Weights of a small GPT-style language model, trained from scratch on English Wikipedia.
Size: width 224, 10 heads of 32 (2 for keys and values), vocabulary 8192.
MLP neurons of a small language model. Each row is named by its layer, matrix (gate and up: input weights) and neuron, and shows model dimensions 0-191. Each number is 500 + 40 x the weight over its row's rms, rounded and kept within 0 to 999. Numbers have three digits each. A neuron's up and down rows have the sign that makes its largest values positive.
After each neuron's rows, "fires on" lists the tokens most often at its 100 highest values on Wikipedia text that the model never trained on.

L3.gate73:513515535506456525533411522488450559548482462503487467473509506522512539462501541540510552449477474491518584526432468544540464497538465552497505510521553548535440568534540570498564506512529528397504494467565476511460500439574492483452511562494524543475457525506475598498496540562460490480467476518539581442535497538517447524515525461489546516556496567536504518489522505427561470503511495563523558537444537443443461509419524530570506501573512517456436522499494464515449497499533471480532510479471502539514473544563501510491495564589577468490527562549531507484531519412543518420
L3.up73:502476458504525466588456546447549451554449442492442526534561507494541466462524523473530494500508486535464479482433439485496525454453461539465551514452491511526470470478530550455420596547494511516504455493553473480523494479458492466523423511432412479535472520510503504427535528538552569422541447537469474523526425471520466485455512446499512507471531546506544440452435492482472494509460479490500489513499483460506524560582533550463490553554505484543465500494506536456404513420563455531533494425502489569541463531481564513460514496502493508475489443485520492495570496493470471532
fires on: "ally", " ×", "ple", "n", "at", "in"

L7.gate475:522488497523449474532473503512440514540498499437487455525550443490475452490494511489566520503501495537509527487443468604536481524475563572515424517458481559488528523419548546502507520530474504490522434526490602477631485484541524479563480518512474482505470470418491535546504480577510509464563509494548469425510517464601467497501473472492597478474519504526463468560458544493536482503481465523487433489495505438465480487553543586503468470416500504604504526531501473532497556517427452524424537524521496571470506518442495517581529570531484463514560466521432478489527551484442551543
L7.up475:579501551475487533443525495561472499499523509486521514458455448508512541418452478533515501464493491431437531509446530478551536584547513453532490466441541598539469465512437484486479525469557420517478532494511466481549501490517453561492497482497443498450443472478478516531536474543514485541572466531485535465518457512531601472532494486519526494487523569477529478535390425505529521457480448557444518566489518495510465451533579499475501535475452449485468485499466515501508583449526462522441582465466459475469499540541456461587438552498459432564490411490532556512486481467478541576
fires on: " |", " but", "i"

L2.gate69:542505516478491476517440496531396545482491519511486576490521478436497542501457444611469454544523557540533537482427466532562452517502546488514479453493560512599538480514507461490548593487516465504486483491390462501501509451519510487490510449538469537495427465464520452519479537485545448442465542510537476472630446483514532578576537523489518479494512497536501500480503491509525490468532501506527496443474491490477549502441574518455485480494509525505463487549471552590527558451458419484458465442539482469488531435545472448553498497483438550452564529540543457487541486496467509483
L2.up69:474574512495517456548526514490438532495500475472550567498525516506466534519441526554425555455532478521440501477520511506567462499513596517456479435496577455549536564473512486473458522475439464508508474483495494483450549601508525491455565468465425450489483516483533506461489517485485505507501475558502503442570423516552514544497515507542513489433515508562521520405501470506530500525484493508528469548411472455453573532441533570437498441442531575475462504558457568494521553485529490454484480400508451484479532446568548436487453517495473483490527576522499473453502503493446521519
fires on: "pen", "it", "ing", "or", "in", "on"

L7.gate548:564488445523508487512490541539468481496463548428431494518545432460567519465532452542456434525504461498526584517479447494517503540448481510508543486500568482451483493524500537517499572527443494432456449493486613492518550523483507460462452509519596530484541512520481504501540493542516568430460551488541567425510525475478421559530466479595530536460524456481470528539503537488579481500508460497487489521554479491570482480512446531513452481496546448648491507485434516493519480476464479574538491495510530486542478501477566480572544483496496509547528465525489442490528532388488480479
L7.up548:474508546467488471491520518510512452555462469439538512474624459497490513495495518557482543481473530417514467400573546512463526465540469525539495513504513429482512478605484579517523456532538477516488460511477489514458504576534534440507523475460416527510488507538542375520504582492463540482471500497495531511546510482502521542591530463527469466516464506544463511497414432511541492523478522533492511520495480480420474496506452530506526516522462439521507409539479473510531463482566465455486425531540491500511448523553565459479449459518521540514461444399577425446541496526517527552
fires on: "-", "'", "t", "it", " Ren"

L11.gate278:519464450470544438423539482415471514418416497465524546516565483438542438563505532517518513532518466453523539503486514534539545518472493558576514517499517514424466480522448527483441530479497508482535564489499540488489497431484575544475452553549509505521523439499465477542486520546545455517476491549525498522522457611515431483430506457560510544505475551459498539485501522457512550499552518517532447557483458525582556461420506486451488492596499521483511554522526477390528513504472423501524421491446509505482494499553508503529503546504469485446567483501539499535539497387443465517
L11.up278:519585540420495494439570414443495455479568514606483539596518495499448507511469487509490498545531450487461490436533531507450516481480507549508591507500517514498471456489504490515506452451564555535491516491453478469515498530460477401514469593494502492559507498499476477526457454505536488498522557499431505495502504501470471537583562487480474412493387507461515476469433478506476509464463513431495525526521525464577507495515431542530556486533515443574478456501504560523528520518526513513507515515571504464516469497422498441559549532486574497484477497524465455542522491520564562525
fires on: "'", "I"

L7.gate516:578373520511480502504481498512452571445491503511395486526562493472538499511473520516456434549541589451571530478539458538514451441472522440552517547513523518550485464521523532524480515568461473521523494464557569503555503453472544423456526445586473539466494517435460506500447522551474539428484520525534514500468481509538482494531492550465513530506501489519459461513565540555498468472531505516471488490512483501558502516540497497422454583466511424509500457565453493443555500490514484530529502475458440508566481463469498442517624478449433490494524534503475541446458448471509508541
L7.up516:503443504393482507502443577515611524432511560555538470400452587460555525503536504482487548467520571544520484555514473485580531536496523549501548509577569504466489583478507506530491508454488483519529534448465491576404480508518517519526461505519493508425554423456492456540466458560508520443496567542517545504528503457448445493583539515447470539557458537535470497470476496514462491562416495579559520466461493530551466581495526459484525498575482494521473498487450455494523497466558525561491478472509449475494469489501498511477445492471480484556527550580454492561538492496495538516
fires on: "s", "c", "t", "n", "ñ"

L4.gate458:551516477468519540505520546524477445432523454558510453495522500493477469464488461495506471497580520491617513506527478494531456457507513530506524472552507524493464446482501515485475554451538564465526463486412486441486418489517475491533539520457529476488544533442515431489487468450557484531552539547526447600570491523519484453514421477472541512475414500539494476471550470422514483442508522521499499527451505489493558475431537462461506533483426545565464576569460508466440566463513451527504445447567478547521446500522507504524447537495501483515527510510525451445585528540562453500
L4.up458:554587478485442501473525512532474505443552481491482488517546501489496523459474519513545523457567488448553479513463475430496477473575532532527405452551457531510503473426504463462493492433542454475489484442518479419475433502527497477511586502455535481513520514488479424455594503489543488513550492575613422543548520484482444546543514446496515513503453455556454434447500505432568500475525537470523485550477476469501619524456472504421488550514512489527509567524482506421437534471500475496460477471567551533526502539488463540514448517520546525475532470464574533507562514576511436488
fires on: ":", " served", " Parliament"

L4.gate384:553500519530508509498431512473521568469467522523549564646565519490512544530483453551480534588469527478538518479433509508469487482514511441523510493544493490530520525482493498503458516468531572515457460504457422456475521438492459428500519475508457510563457504540489461517446476569515446471515450471551500514483510529477542516489428509503560553511521573498539496504505473508559579566476515495520477486508392509517465477457497441574474515516477479542479520617483535637503488504460451414537456528485470498429432494596518477511557478488453486481416480506508522491483481456500498479
L4.up384:530502463493510541524486487448537485545500496502535429508562577385499534512516606548449561471470504524528534530495496560498583535544512459496434499519494509589544505442456509489517445455471520490512519490503512462537491491496541561514483520537496474536498547543607450471507514501493513524567409540450511534480460484469490492509483568547551520552438438449518512454430457481554427555491507509526513470463466451566448484503475483465496573510548510453431519402499513517564410439487500538510546510543510491480437531489431457485501500482477524492466496512441551489452523494525447463
fires on: "y", "le", "ä", "ö", "ful", "ly"

L4.gate375:533500480512530490490542585526526467428492493506515529472451538455517508487463481555483475501458543538627507493458513446501495509514546524501461487579481569447465493440482467492434528498463440511451480530472568582465485502524519501458470580486542484465475454505558426467482404495560468476473480458513491496492469513518486499515527482518560465520557562532482538497504468526488503449561458471498487473522551508523482414494607372547476570606462529521440494514442459534493498467496493546545441472523442585540490583524403412498446528527454446499560511474514452504516471501478544491
L4.up375:526495481536412534464508531472509470466482579437467538526580507483524539588490417521494524476530590459516461495470503466494484548466552494510466546575458552438498385490451434490504537506440423506411439535512483538520483509453472504511474487538511505574492489500463461488479395502545443464518472483475502508561499465518455558461480549470537511509519483503486552538548509552500458433518499465486464477512526528481528482537501499489522527484521525527453537490501530492409442458507459519477542508503466488485519605530400547484482463565471515487504557456539537504550455412498540431
fires on: "ing", ":", "ding", "ki", "ung", "up"

L2.gate174:393526556451446485474442557445468513519516581476493445517491527492531527494475472417460519509507538487547570484427460520556530470567407477512507514548515500536510562473463447541580461541475485496499397554533462541542511374475532534520485513494553546549476419482539502504476530478495472511427475499539523481465539488519463542505496474449454449511555457545536478482518553505439521486483492463496624482501496539483529519513542550501522446495479499524487451452527473539461490548487538516467415511538490534550440508493461539474593541507475439544462519488532505493462434524514509536
L2.up174:433561436510611510527506514524494510546468535518522495474526535534515484447489599460528518508475501525503557487509429501494459482412448484463515492555456478534541503526505470561502484589492405451516470522589501545490442466464531542560441444470482512455510471506556512551429480517611417568482579531502525523454520525516475488491476460437518480466496521506450557536559468541478558562537537559500535519507484530483580522428463488502540429473467539512509496502468496451470537515544537495503416468407502510568440509515513507442475474538577439503547482523568481490469463571563534561
fires on: "T", "un", "gan", "ron"

L4.gate117:499385508540503555502494469476444453535517449523523467553510502446506491472578490483538482561468512538520486426504482558439573487493501520499598561519478504490385402575518558548519525519453534439556407530491497505484448494507529461519486505561515538481489471493475463540432503492494490516456545487546513514514534577532543535501521444488429465534543514543549508484477526489455526492540498482528472478486545475516456485486486442571519452498557451512454537443536527546479496542559403483504490520493507517536516451498513432488622499478533504435517479462488486539512575449519495493
L4.up117:463549519476514540489489485474540545499487412542482517508487513531494557481484375497467465512493516489462474597503541528511499481424488522505476580445436509448466448493493522507519502427493527454501480507495495551527496455480531434457408590521489492496475555487509541443429468440489495501509519542539532509497450538534521490538480472566465558500455594505542519525476458500598470522466532541477423540440493509521510549457525556478484490427480551416493478533537561442464469432513453459516506475465498541469525518515498436542528512429498563571491532487406478470508490537490440399
fires on: " other", "ine", "able", "lic"

L3.gate256:518491516500597501484457488460523471480468439513473534502497472451532507414528428484459504548463520480569473514456415449480499477493483456481554470507527562493558560503547542506517554494535363471469545490502518464439503549501516419470594447525484477506476489475466519536459572502451509436479575489620573483449484506502510473512480534459547576510484489503508516529507459508522548516459463585519455515457535473476477552459585497566521491539507484476491470533495503492497519588475483516503523561523479518528458536529440503483497547480468437504438515383510487531539426501518506466
L3.up256:489467532508516540478493484476512454446497514466437482460541551517533578448605501510481477527523510486449516523421427476463555523521551508472513394520489579489525520519526537472489468443485474603561439462563480443452493546468522496498517478472519431513524441471469499542487535447502517569535534539550466493418455478580525501497516497460540445521457593605567517472547512488440470518509518423512481473464494516486456530525471523499483514526530483485501511501575495471504503511534527514469499532550493546522478584495430497443495497472406498540552507494574425522402432471537460560
fires on: " States", " US", "US", "lic", "oc"

L9.gate565:504521462479453548484447470486557482517488533549513476470533438445522490519482515510542483592433496525524586432521466490502474447496563556479511497456473574547517467499394473504460528513521485481485463518504482475534459454551525509537543481507537532475562487492476619540517519508483495479447498509484461476506477480478417514433431532571577557447506476551414522469514551481486510529599544514475528569475485491452560500494523522462484454538414474454478516524532559537532519562537489495453444486555458502482459537481524482480514485474507446486507560501459514455605442449559442484
L9.up565:427538464501486487516485500424485527505474484562513471420483382537518503492450431470457449489526460529503536514482536465514498459526524471473549484511578480516500464444476504434484544475550512517472552488515468439454527456489533529488591546498520480602470500523521533434509484467492470504436447576492485544494577517473555476462526567578428504501470492512468545477504540515502427499563534572439472483454506481551576499515553495448543519560465493480501469531544544519496504528481491483582519545479466470477455483493505482494442520483456461489465553471497518544571471518562412455
fires on: " there", " There", "o", "There", "a"

L2.gate449:433522475455526627476558392534514468505517469473500484532435459459431490505496429501545493493504518549514476495495482486548467515487475451525510490456511509498450533533501496509554491466422531416532428526509523495495558449450479462561476507502509556458523503486414473510492472560494478474521518549556536525507539527500519562506496551592480514482555511577442475503527527541487436524492518541430562581492555519548442553491524490523506491507480454504436532540485538524486496595560443507549477512545472467496429486407521450511477484509418483468460471485491516548541496415581456514
L2.up449:433503544502486567441481439529581490507504492457541485471483482502468477547456446418503546511513440508482597554552492495529482519484512479501463441410469530517470564515453500466527454425523555522476516533550531469450508494526493478511417475461532478488518547473540528453477509574426578475478540473507591516501533538511540510492514492563401527502547538487484493470538493516463478532479540527486484487465455496549509524402459471501504505523499564524502524534507451486465510546535498471501447469497467413449403440449516548486403554518476436458422502429494502526544532478523414541
fires on: "o", "re", "a", "on", "lo", "cia"

L9.gate14:472512537503511520511538521494489565520486549441441411437574512520514519520446506579538502531453519526516469529462465478496485517526465485568528550513420512486514417503494518514432630538501445405439429451542586506460425467509516475483470519531499490510514525496475487544447485535497556481500494483474520467560549474553484480545499562532482534517514528464500541541464489510567529472595532545523459402516500443486394478526494568511500500554532447521496406513497487501498480571541499500538505427471490453480488490425549524555562509499477513528464464467468443453537490522499537467
L9.up14:599514411434502554512484547551458547515478494488481470608551511509489464473522563438522520516382495496533534562498505476534509503542521454440494506457490552523496461494499511487512500454503458511462557417480500466543484453504467535450507475496562548506513493483448559523463574518533508451512517509484491560468474485477483480502560474466497547506487529483543473490447537567467554491536473542558503463510557466542447472544480504497517476472496476426524567525550562531469526551551458475572559503443473512535470447467493509476538546463522530530502463512549405514486508434399447541
fires on: "s", "n", "el", "ar", "er", "y"

L4.gate534:537458490478490508471479587521503517503426610574480494486464469520527566461522574506504457564507557483523531560461402551549489552519465546534547440498504572490569508508456569560476527501524513445537516478446509489530493515472440406510558512554494507501496509497509499475541486577496484410454447549504513497551476432504484549509463527541481511453429536525503522471516508457455522477441548541520492480494551505495498539402502479454485480510546492494496528403539520515499539514409490503514448443498447515546500542475502484487482455559367529556516518468501502427522531500520481473
L4.up534:499460506523464503511494565568523531529431586581551449489503510551488520491443502488548476536473571449466461531562512496485489493565459514500576471417495567487504557506450506533519527534493451451488528474521483494502547451518507468509499448534437525459420517469482544465535477524570485485425485530446511514550470423505473493498459537471405485549485551463439493491528478457492565551465569543491426464485426497557549512548448473433474453550505513509484536461556550509483558524443491501510423436459489512543565556491517530523504441518447492567516511568456471491459519480524535470
fires on: "li", "t", " Li", "7", "i", "ar"

L2.gate260:490524494541451499547438538527481432493454463528497491471481505469421492531508477510535480517441475526476518426451487496547474452483480468478448473537493532545500514542527556494566527554484471458436511454517440490516475493432468486434476473539602511472529443516542509486550480589458517533447558472530429419567528607473444446528488451513468553546506532533487503556499488530525469504518558483545511585449493489515530561482505492528506419512504413427469481503543459511395526506516477601467627510539490530493511547498477448506415558529475506480526493490498498484457516516489446526
L2.up260:519515519462479525472583563478499573548408508506492544539484487507508554496550509440453543486538548517508478490520480545506506503520520460456473522494514552509511526504561508481435543517566589528472534494457459569447419490436511529549585468535451486470500475537407554526521488529408574505512531481489498492462539493522441571477506435443443480456499405447448529558461497572483514551488552545513483482472450498485437534508526494467480504471489546551494436533504560567517550478514440506572552538491448567455461557539490460489583534536543503543506490494561520541471523496483515523
fires on: "n", "d", "ir"

L3.gate248:468553507499454568534463487432474468475577545583481497499441422508497425471453542521517401478583553568516590555506451512456480472486495469451429490470526504467518444529436487458558511508501452475492506545463544513520474475537557525550476466519431522556524497522538482509482505446474446500486511471492440434557530421482501497475471480529513466496519439574463548478441484481499465472609534500545451482515564492500504501517515512537517560465495468519490470446406516476459517503583501518420487465472496453519557500469513470507446497515492464498519468501496448522536486459511546487
L3.up248:540480475477456493530511533499529420505535484565498500500418460515509486563447554486512465450498488449554493555516495449514523495430496521528573499514444421489479491513450530488541557483550533466471539483525504419562422487542543462457525460560468507553510510525468476494556420515466519544496466458514464513506538428495519501469420457479577480509488602555514502546489461439490516393495494548523538487459468456496534495500390378509457430518500526490478460495486533550499511497426520515466464499560556527429501447489545477513473524508523525478511455519540484468420488420529524441
fires on: " Pa", "ma", " of", "da", "i", " Ta"

L9.gate344:531519489478485541440510472492520503423460508530520408512543517502467516537431472500470415528521541571549444486456418581484525450484532599429595496634490532497470567433559463520488461503535511451471460525468536494502425522538578509525483497538523504540423476457458567520468541502460504485471537449561509512517513500490453487507475522499576509482505471536477515472552468517532490501549505513516536485476448523444498559513540458543486520523527518528479533488435501459443517441504534467542467480589470514509437500474502435498568452446467458500561461484507521503511471482445524514
L9.up344:533515522468459504432547450476505604516502453490504490424477527543508439489475497485475492524436500538433474523507447512419484517433570524469527514578514522568464528461554465418483413542489475474557473499455429488420501530574460522488521508458514511587439482508490506557445518532442451439506504496442531560499510467526530523502527507533544520512547471496471583548498471508516412522495512450508499464543539542550430471504441453468495486503605493477502463494455493473486549485513580525564443532553434472505566544488452476464486495461504498524478498421495437487441467513483502503
fires on: " U", "U", " O", "O"

L3.gate448:485473514471520462529522510494465469436519430474549424486506461450604416483544530539476543450479499521597511478400445574514510496521509452464512489534477451485501488503416537477501497504511472534557491507514509523421458518484508531462553593502527509441542454458511459481430489509499439469513449527533516545504569459558479543487539463531492464485459493495488495417504496469494468537518563498531467449496542513509560548417496514532509438506522584491492567510524504487480490497526542486529486557507466572579445511557467452547506480548488465458600501464525411496504532517564438517
L3.up448:515517454410500582539567535490494480441497493523516515487477480462424474485567497464452492477478497521506466515491544499454508508509448567443474524499563502496462439496496529473524599508472471477478547479587420549440522487510548442519528477524460490594452459486477475532500574457485467506487542521530494521532469528561490519458501498530492523527457474546465437554616548443528494465507573524508439493475499491485499532510547553528523506548547544582508497536494502621517445528464461532484560500457512559553521502549507496502510533526496504471447457541553578452531587605467502513
fires on: ";", " Bur", " Fi", " Los", "Mi", ":"

L7.gate465:537428500492469485562472501481464423487491537540505534525506454411510492566489511508488500541529497465540551507530511587477472550480536485513515450467484501441453497428466508475472480486494448446554493464576454547550477457553516391460516422502495445488488498474450562530445521574510564468510525456535544456530520516517416488507477514487522534489443527510437563508544514446487511536522508489526487555555524432475523509501478448516482490465493414561457508570486415518496525466410484493435503468585476530480492583460485461515487505480493485574586430545499544487481495391473513501
L7.up465:547453655524538497498500515513507422549474479491505568478476471484555522546527480556376582519532530502535500492460488458487480537520594508491503492560459499480474473488482456460411448510505488501516473437553584513507499514500473474472561447479593470462498463483498547505518505509429544466520472506548553468515526508505484458536482548470421546524478448487511547498520492546479442456525413501498524532566525520516444535522595462482486563459525539479537458494486491547528512505498519483486494435577585485450556581467471549464422466502521511574542523497484484504457457501489507452
fires on: " |"

L3.gate423:474499491435489521454520546542470440490448557537490522491498474472507495479505454455542490583475512446557515526551463472517523536492454551518538557471516542444509525534452526568456491494527461488438563534443527422513442465445469457475548503550513516455410545483411527527546533549522525537429494529508498464568459483528437455530465581564516531473509504437497474487529512489493511551496491540523470504499500482485493574469462493445502450446507508479459561506583531436480517523506473504470404487475582459581505481470522483523505455479524530519464561488530524420493490486636501499
L3.up423:528447538519494443467529522636451519488512594475505488496477500549456516433487539510463529548530503429525496441564528541571524591575430554498545533487508516570469476536462501527462515493489468537511462504462507481564466493438534469481486585516535489521474541555504472467481407555556456524467521505430534490531536515511518470518544517533498441495521504449507518459597553532449455441474503533506506494478479513514512536474526493448538494594485512471499493440527503456536536552441517526511496485424472574529538509470497518494491487524445528530531539547472474439550531535531535457
fires on: "t", "li", "no", "e", "to", "and"

L2.gate190:487522409399525530546524450468540425515485491476482529445497405438469596542495563525495464554502554519502482514511455523473567454513548504513483539486534495532490571540485510474523466515450508569500498478525484509497544486505519488483549487475462506538450459456536540518540426432435454555456498511508576599538417432494496420469473512498550541492564549550584500452498540543519521484499473524515452490579486494528499470487510483486450545434441563457459486521529499503565489538490391564437470512473515450527454498499508527516493468474426489494461511460472416536515496512619559454
L2.up190:463422507459537485500537459601560533522502557467503384493458487479436488561443479523522510495494449468510452461524582457535460535495473470537522502565487493506442443486516516524445505469476446533453451552508573512502432522526504475557501482523531540477528566525514508503516455478455472504525589525517523429490508505453500520568520525547499557524455497445510540473508482526487466533499480513480482549568440583483461586497533549518535536469544446558493506526575476477495523556490517534513534542489495485534530489494440470478475579444495449475448504530590561508533474570542530515
fires on: "ti", "tur", "li", "t", "ch", "re"

L4.gate149:534554522520476533514474407555515479417483482515545488528408500566498456546462487448541568523552527484524519575512433481459497427417476514492494493525520457521490526524520569499493530501497497475488471465440471536485521501575501473551466449524590513501493471473493551448441579518487543519533503532546552560568479524499475507485554584485450498495461532516523515629436477413478553556498545495524516486395516534477509518494493483501503571437497451522478515544467483458480493510516490534527530434518461479503459484496533490500456444531532424411500468582473541507543455466469499468
L4.up149:503477464522477573513489441445478478465488434506476475523459525496546488511542445495519526441534489518514508453513426508515435463577466500558482523477484544493486528486585436490524429526561548461507494442552503532492531573551511516563546548456527502427508509476559468571537511525598569444530466451530401563553518517510429496463461433476531567463481484451433455508540489449430461486521535518500524552498497477543506477500502433476510581466501479433498459445495445495517523543495537506549476551511533583517479525520529481521526515550449461499502508549489465563542508525513495488
fires on: "or", " Or", "lor", " captured", "Despite", ":"

L3.gate351:440549516483454493512507551510530479515566464562515497433463461426502470463453505450471535502599501491493519569446439531513508514552475618514509452496489539526551501564516554532562502504520508465516540495527555534517495449549482499507512485558458528452476531465466487490500519446537539495483505507541501500493525517564491523537511451517526512498538621549572458456504504498485472492524543430529487466501482485452560477451541528416485508473488516439480498494521502511524454521460545394466457546553517542553483424514426478537497552533545477491535525502490509541522489546449504462
L3.up351:470517451419508423413528468439512463541515559488477543566452541549556515569511455531495484502417472482470524467465501471526542452494508513460540522455512498474543442526542624517496495560528533479512515580527490508551423565495461482542480494486521473440529514547551536516583508537450525491485411519476447475518465488530487602545482533556581552445559520494527501536481469488538522429497527444523511580543488512510448419485522500534493499492485475522539481532503488525471514527465570479505462590470471445496468530498450481543472542474499499524440512566510452507523487521477557516
fires on: "%", "or", "on", "le", " age"

L7.gate426:532594499468537476488474527483502488521558512467562441524537516488485483495484460484551433503422508508566532501477499548559484519545562506468502539460507499536452445440496531505525458499507501470494499489499490541520534491499514430522556473507535497544562537524534471474481583466424506473478513493484529489524512379506483481549442527465568529492404579594442485485503534457550492501479528461450438559469442495564477531433521483485488481492483448558436499574502525516469450536516465572445457441474495469515474565458542418485521517445522516490586464511541489439464485525483464538
L7.up426:546529463538572476524536540410474527512551475495474604510487497511482497463511522576507473566536528466514455547496500447516473587470535547550568493509470466540587478490519461513465458455427529445443518570498528450454494484467498544495449481532525484512542449497484363486521522555515435466516477484477518519491553519566416521455520493442568524529465500533498498548445564484515473471530477488469529542597529550542544542522548481432494498495501457508523463530521512498432548465574434424518496523529510479482521520512402518501441510509525515548531483493490493487509562534504430469
fires on: ":", "ci", "9", "th"

L3.gate365:545451497487508516497540467530502513470472465518502540572480482474533568457496494537541544518519551542523481516456499444454481501505541500524502511526499582469492462549524444500456519548462539489444562495483508462530510494481535462525620527514568528402452533462465532598469517512578552481567457498501505532552486460476506436558550431609581461550528532435434546492516472513503512558546516466552421520492486498480469566464538518453465517524492454548470465516471529542513517507586458502569445527473493553465479468495528497515493493449461548495491540490430549459514512492499539403
L3.up365:490603525469517519493512550509493498505483497438477516464478501444561539503559490447495507532483501528529472532450508450569587506514474448490495476480441492528495470412542574498530511518535451542465554494505448536525390477522484474419439491522463494435462464539526489524520504536532508525500530538470394488510588436524491499500555522565545491531558488491488480458490489504517585564447578545515511518579472535495404469596559494522533444442492494517437502512537553464532498486436546418581490427506509486542482469533510497547513489496532507521482489499490479447528473529516497535
fires on: "y", "al", "w", "at", "er", "or"

L2.gate134:484387466585463465563506515478497461512461552529482515515474471471540462515510487501577480574477508543554425560518499507462502468584514554518462489433464516493517518491488466499441486478458563448488486438444549450519441464520520558508554545534536533444508546479505530501444530453479488485524516517477491504507465498487473458451506472590475475598457514471506552486507451533512500520559451521486547417448490512406552559485415459493470514560572470568495486535490446475514507519441430525550505454524538529499458491469420493545466523485492506494424531555453578548507454449465526460
L2.up134:420478497527558546501554497564522562533525504480511545516448579515484525499574481528588496519546493445504540524511480433535452630458466471582500413443525474487468483492450491569538475450518505494477572521432462452554511521549482450532510424536493483432568556496467492557519490530497500484475463484510505499460459432509559432466447481472532507545416471467538526379444489560503515554505536507553504479491459483490518497432476445501485535459570554504491482485530500494508497521494477535525464543495525488525481543511469483442522493537526485510431436460534460502478490478430501559
fires on: "ed", "y", "d", "Career", "al", "e"

L7.gate301:534505472510534473459541585523543478496436493539456497567485569530528490478527465479558477523485500432479476536471420563429490520516456458386511444485479537472493472542488509512506499545463471575471539461502481461530482461483496485538494476461560523432449538465479551562533515588428535529542486489532534477574515504462448473497506458610468491505513536503498548541493473455480495538531507555487466455545571468470480471566525549523503521556475460440470424645461551521472537418467475457507517514538453524518480532495483501480486509465432465454513370456512493466527575465566501526
L7.up301:529489464463465585546569558466507501476462490478457483468479495549547589477486516505504511534467466471498569513435510474551512421502517498504568499543515490499535440559550565484483449551552464511555513487528489495514554517494511550524486591518478462445501466440415427531475509488468516510495456486482526520461524549478509470627452425454469472471410411502450510551555502564548537493450565487524461517499509489538432473465534534523433585519509515512493476491486450490522490446480518621458530546598503453452506522526393507524545562542448489524429512494471497482503533492467517484
fires on: "s", "d", "n"

L11.gate367:501543517479526551498500481482525521533549500561535492497467537510575506444453478459567484471437513503511483506495467500471508529490556462524509549506555566575510468555545490566581507589529477427514452472453545560545502533474528524511555509463449518563504504538504539499517474601469460506514523500518533483450495462554511523461474508597481524515496482494471518432521554464490469467514527528534388470554517430465562404497493538453507496453500507446601483475495493441500490481459495454454468544527512445522511514444393467446463524592538394442495468467543466471443423485449487465
L11.up367:547468495466508548553442525487483523440536477473466453498464485583483538611458542507475453541525505465506452507474494472546534485455511443514489518480526463506514552521572424477474554461597434454493533551424509492456485444531497466394518507516480507493469522503541554506454443448501479517465438466522485487475487532477546560448516522494557508542421486616518482523476487497523538559514471482547497518492470622500525450516465527478515499496527502525525450546457494500533454517509502519471416436480506492540539547466433507580483398437469533406502536482531486551536484552434525514
fires on: " P", " Pa", " All"

L2.gate26:508578564542476476449501440422520490418419503523476570519537506516482486464504531543544507493466464471463510437463505570544509517465524498479473450506481570513448485529497457534501585475555491545505509485459547508462500460494534532426485499485559513454484487509443532535440484504557498482502486427485492466489564559547454520589495469479464537479516480417472456517497443512502550475563470517552490512476476495529468488530509487509449452484502509494494526523440415433396520557471443494485539457441546506436456528440517489504548557525475496451512511411516471589551525500528379534
L2.up26:519490493533511486479455484454544528486484484490548442482560402454542511463468541557456511507565555500492438560606537557460557594432475520472579536516519427502494487507486500530575569507529478511462480399474522482491546450473520467520501455544543521497418543480466477484453471496498459563533567542469476533477578515471509534452531502493517509441464517505447456510532522451525559541539450458462557532518506530502502427529509507518513507476476493578503414478406444478423516576487486568505580529477497490524502495573573510525540488450513531572584577496511498473488497519549472518
fires on: "'", " “", " my", "I", " \"", "’"

L2.gate406:511448456503513495527489560481504494545533500482465504470568484464541566485496447515540467550532627487471455507537477484460457462476513507466481510511511512486501508553494547505487466541543453500507561469493424477552458516442466425556521465492497563511471525558508525502488491576510475530526506481445462494531425548514447526559562514527471482533529524511483439596514468567564495412520474498505529470501478457496506543475583557515502523476460478565430480533423502490469525443484514477461516542495433505530430489485493550528577454468504528492509494542452520503616517403512545527
L2.up406:507466495470423543597479580512529476522443478524464508424583446526461518492503497545496600485488501541494434525508485475574454511581558528449472522509539518507448514524555474538559506550552494591492522489514472549548458514470459503475478493519586517392516495492502546517540444519514542522462543494419482463416457522553504483567622490522533470529519555462554494536501486578463517463479442464484471503469510502520498512575505527442460507494454492557491504561448511549453477455455545498492504540460479472533501485465514478470509498439563463500497468495457548451438430424508527486
fires on: "s", "n", " line", "ut"